MLP neurons of a small language model. Each row is named by its layer, matrix (up: input weights) and neuron, and shows model dimensions 96-159. Each number is 128 + 32 x the weight over its row's rms, rounded and kept within 0 to 255.
A block is one neuron, or neurons of one layer that tend to fire together. After each block is what it responds to, as a language model described it from the Wikipedia text at the highest values.

L2.up65 [218 172 184 150 114 114 137 136  73 189 115  77 108 153 154 116 118 126 225 141 132 154 108 145 187 128  98 129 118 147  85 148 123 139 112 112 165 152 108 178 117  71 122 165 147 114 175 140  98  78 160 132 201 155 117 141 120  93 118 128 158 130 113  78]
Responds to: Comma after introductory phrases. Commas closing a sentence-opening date or time clause (On 22 September 2009, After returning…,), plus against in match phrases and former.

L5.up9 [ 83 117 137 174  75  96 157 141 110 112 147 108 118  92 149 174 111 122 108 154 146 182 117  85 159  91  65 120 200  83 165 100  85 109 148 176 118 137 126 137 167 167 166 225  91 106 133 132 139 151 139  79 103 131 157  82  48  80 116 147 161  80 127 160]
L5.up186 [140 163  97 134  72  91 163 123  75 141 163 112 114 108 180 133 118  91 134 155 118 127 119 131 119 156 124 110 187 178  54  97  68 106 213 142 179 124 154  89 162 124 144 140 108 138 161 133 174 172 111 135 121 111  44 113 107 162 156 135  92  77 143 114]
L5.up240 [123 153  95 139 111 129  86 118 125 119 152 131 120 101 195 133 139 109  91 124 138 173 150  40 131 117  68 125 168 197 182 148 132 103 128 170 107 148 109 220 172  91 211 156  73 114 109 139 134 143 103  96 119 156 117 121  77 114 113 172 165 147 126 179]
L5.up287 [123 145 142 151 105  80 156  87 126 160  73 144 146 116 128 112 116 126 104  72 133 128  71  54 123 116  93 140 164 164 179 111  67 164 114 139  81 151 133 137 145 140 152 223 118 135 193  98 125 138 136 145 100 171  79 154  88 105 153 168 139 137  94 166]
L5.up428 [118  98  95 162  81 129 157  98 164 111 113 142 146 104 199 124 151 104 107 108  97 116 113  66  69 110 102 129 170 145 162 121 125 128 127 142  83 202 122 166 224 112 163 148  61 136 105 156 129 155 101  69 120 160 138 126  60  70 127 113 145 140 172 147]
L5.up454 [ 97 137  98 132 101 126 139 131 117 101  94 108 115 110 149 123 107 166 143 131 126 144 102  76 120 117 112 122 204 176 185 114 132 119 179 176 126 157  84 174 165 123 190 122  77 115 116  87 113 160 131 147 150 179 132 106  94  81 107 169 132 139 113 173]
L5.up461 [146 169  80 120 118 139 130 150 103 134 133 158 154 106 132 112 151 125  53 202 158 188 115  99  43  71  62 110 115 156 148 106  85 138  96 130 122 170 156 171 140 112 145 192  71 126 114 132  97 107 123  54 162 123 152 134  76  73 127 137 103 109 153 157]
L5.up575 [116 102 111 168  76 109 109 123  88 137 104 155 124 133 190  69 155 131 159 120 166 167  83 166 109  91 100 124  95 141 137 150 191 158  99 149 115  83 148 143 144 132 192 210 121 132  94 135 126 137 135 136 152 132 152  97  83 145 105 173  47  57 183 108]
Responds to: Sentence and section boundaries. Boundary tokens such as sentence-final periods, blank-line newlines and opening == of section headings, especially after lists or tables; occasionally "the" mid-sentence.

L10.up87 [145  83  85  83  62 116 142 117 142 128 213 132 120 142 125 106 102 114 120 116 153 145  97 134 111 131  45  95 119 101 127 149 129 118 122 138 145  90 182 121  94 115 178 180 155  79 141 125 114 199  73 123 128 152 139 154 157 134 188 103 128  79 107  49]
L10.up111 [169 117 104  92 142 109 171 111 125 144  84  83 175 177 143 113 118 194 135 127  97 158 135 158 176  77 160 124 121  92 127 130 147  94 103 138 151 100 134 109 132 110 148 163 138 157 123 128 169 148 113 119 129 141  93 137  78 139 167  97 192 149  83 203]
L10.up128 [106 100  60  85  86 123 102 124 105 169 168 129 118 143 123 119  86 210 113  87  79  90 188 145  68 146 133 131 122  76 188 122  56 121 124 104  99 128 122 121 119 118  97 154 140 141  76 171 159 100 206  95 114 125 115  91 144 145 148 131 125 125 128 160]
L10.up147 [173 124 110 119 116 107 166 118  93  78 107 132  98 102 106 139 140  95 192  97 162 162  72 151 130 153 164 118  98 155 149 121 129 131 141 104 127  95 143 101 109 106 173 121 139 159 158 133 105  98 113 102 123 159 100 181  99 108 156 133 110  88 117 120]
L10.up196 [119 137 141  94  97 121 160 131  63 112 139 133 117  76 160 158 154 131 140 119 167 120  85 117 155  83 153 112 115 134 160  80 130 193 115  92  56 108 164  98 127 134 180 141 139 155 176 146 143 123 163 121 104  98  77 117 105 124 156  42 160 131 135 142]
L10.up205 [120 102  85  76 107 144 181 135 139 170  84  83 133 138 160 118 141 126 156 108 117 185 122 160 115  53 132 115  80 130 123  86  82 154 150 103 166  92 151 150 111  71 138 117 140 108 101 144 146 146 108 142  82  53 130 113 145 137 105 173 144 105 143 120]
L10.up591 [166 109 138  98 100 157 148 126  96 194 115 117 141 152 105 120 159 152 138 164 106 160  74 141 126 133 107 128 103 118 189 120 137 105  81 119 119 136 140  87 107  89  87 164 189 119 185 184 143 136 117 128 119  63 158 149 165  53 122 163 154 123 117 129]
L10.up628 [137 129 101 125 103 130 133 112 150 106 108  89 115 144 159  78 122 110 151 236 135 159 109  77 146 150 195  74 137  70 123 104  88 123  87 154 107 109 166 161  87  98 153 166 113 127  99 176 135 127  81 142 130 107 171  73 105 153 153 117  97 110 133 173]
Responds to: Comma after introductory phrase. Commas closing a sentence-opening adverbial or discourse phrase, just before the main clause, as in By contrast, Due to this, In February 2016, As a detective.

L2.up520 [141  82 136 123 116 124 168 160 171  88 190 155  81 115 132  82 167 133 128 106 163  94 105 150 136 161  57 111 151 156 115 102 165 125 167 130 124 120 170 169 147 134 137 125 127 154 172 125 189 160 139 117 128 105 142 174  99  71 115 157 132 138 130  75]
Responds to: Month names in dates. Month-name tokens in dates, typically after in, on, a day number or a table pipe, e.g. "in March 1961", "on May 7"; also capitalized J-starts like "New J(ersey)" and "Jan(e)".

L5.up214 [110 104 138 169 124 127 111  78 115  83 176 111 200  87 105 122 125  92 117 111 138 111 126 144 108  96 157 226 114 175 100 118 148 106 178 112 111 172 102 110 171 131 171 167 141 141 177 109 112 131 144 137 126 143  36 130 132 125 174 131 165 164 153 121]
L5.up311 [124 130 108 136 122 134 126 154 117 166  71 102 157 144 126  79 143  94 158 143  68 101 108  68  78 108 108 133 168 158  97 116 124 155 108 133 127 109 155 100 164 162 104  95 206 169 165 102  99  93 125  89 110 165  78 127 114 182 192 100 110  94 145  98]
L5.up382 [153 175 124 151 165  71 132  84 190 123 124 134  48 140 144  92 165 103 145 136 131 116 121 107 115 108 121 167  86 175 180 126 201 179 111  76 111 192 130 108 155 187 148 134 114  96 146 168 135 139  99  83 141 120  86 150 116 111 115 108  92 117  86 153]
L5.up432 [ 73 122 171 201 110 141 148  85 159 141 177  97 121 124  99 157 123 119 131 142 142 114  81 125 133  95 115 187 143 157 121 106 184 101 125 102 110 142 133 149 164 121 123  85 155 178  98 187 159 137 127 157 168 142 159 108 139 164 111 124 113 134 191 162]
L5.up465 [ 92 162 151 113 136 138  97  80  96 115 105 144 133 144  77 133 115 147 167 129 106  94 117 107  80 137 122 194 178 144 129  84 132 174 149 148 174 140  82 180 109 132 173 128 123 190 174 128 170 122 121 151 136 118  96  91 114 105 165 112 107 157 137 128]
L5.up526 [177 104 136 148 164 145 157 135 110 129 116 119 156 116 123 107 122 147 222 152 153 122  33  80 130 152 103 181 111 212 130 111 185  77  97 119 127 131 128 117 133 143  93  80 101 115  99 177 130 124 115 100 130 185  75 119 149 145 100 105 103 112 115  83]
L5.up561 [198 100 152 184 136 102  65 114 110 162 118  69 106 153 160  90  67 114 187 132 116  80 141 107 146 114 120 113 127 108 175 131 166 150 118 160 163 124 132 143 105  42 109 143 124 128 141 148 166 115 221 127 133 136 101 175 108 135 210 139 162 136 101  98]
L5.up579 [100 138 114  99 147 115 112 119 123 136 125  93 115  91 108  84  84 196 147 160 133 118 115 149 142 142  77 179 140 147 149 148 194 143  99 116 163 106  99 160  98 167 128 104 139 121  88 105 113 129 149 162 138  64 189 151 133 158 104 106  90  26 131 125]
Responds to: Coordinate ends, title breaks. Position right after the final W or E of a longitude coordinate (before " / "), and the line break after Wikipedia "= Title =" headings.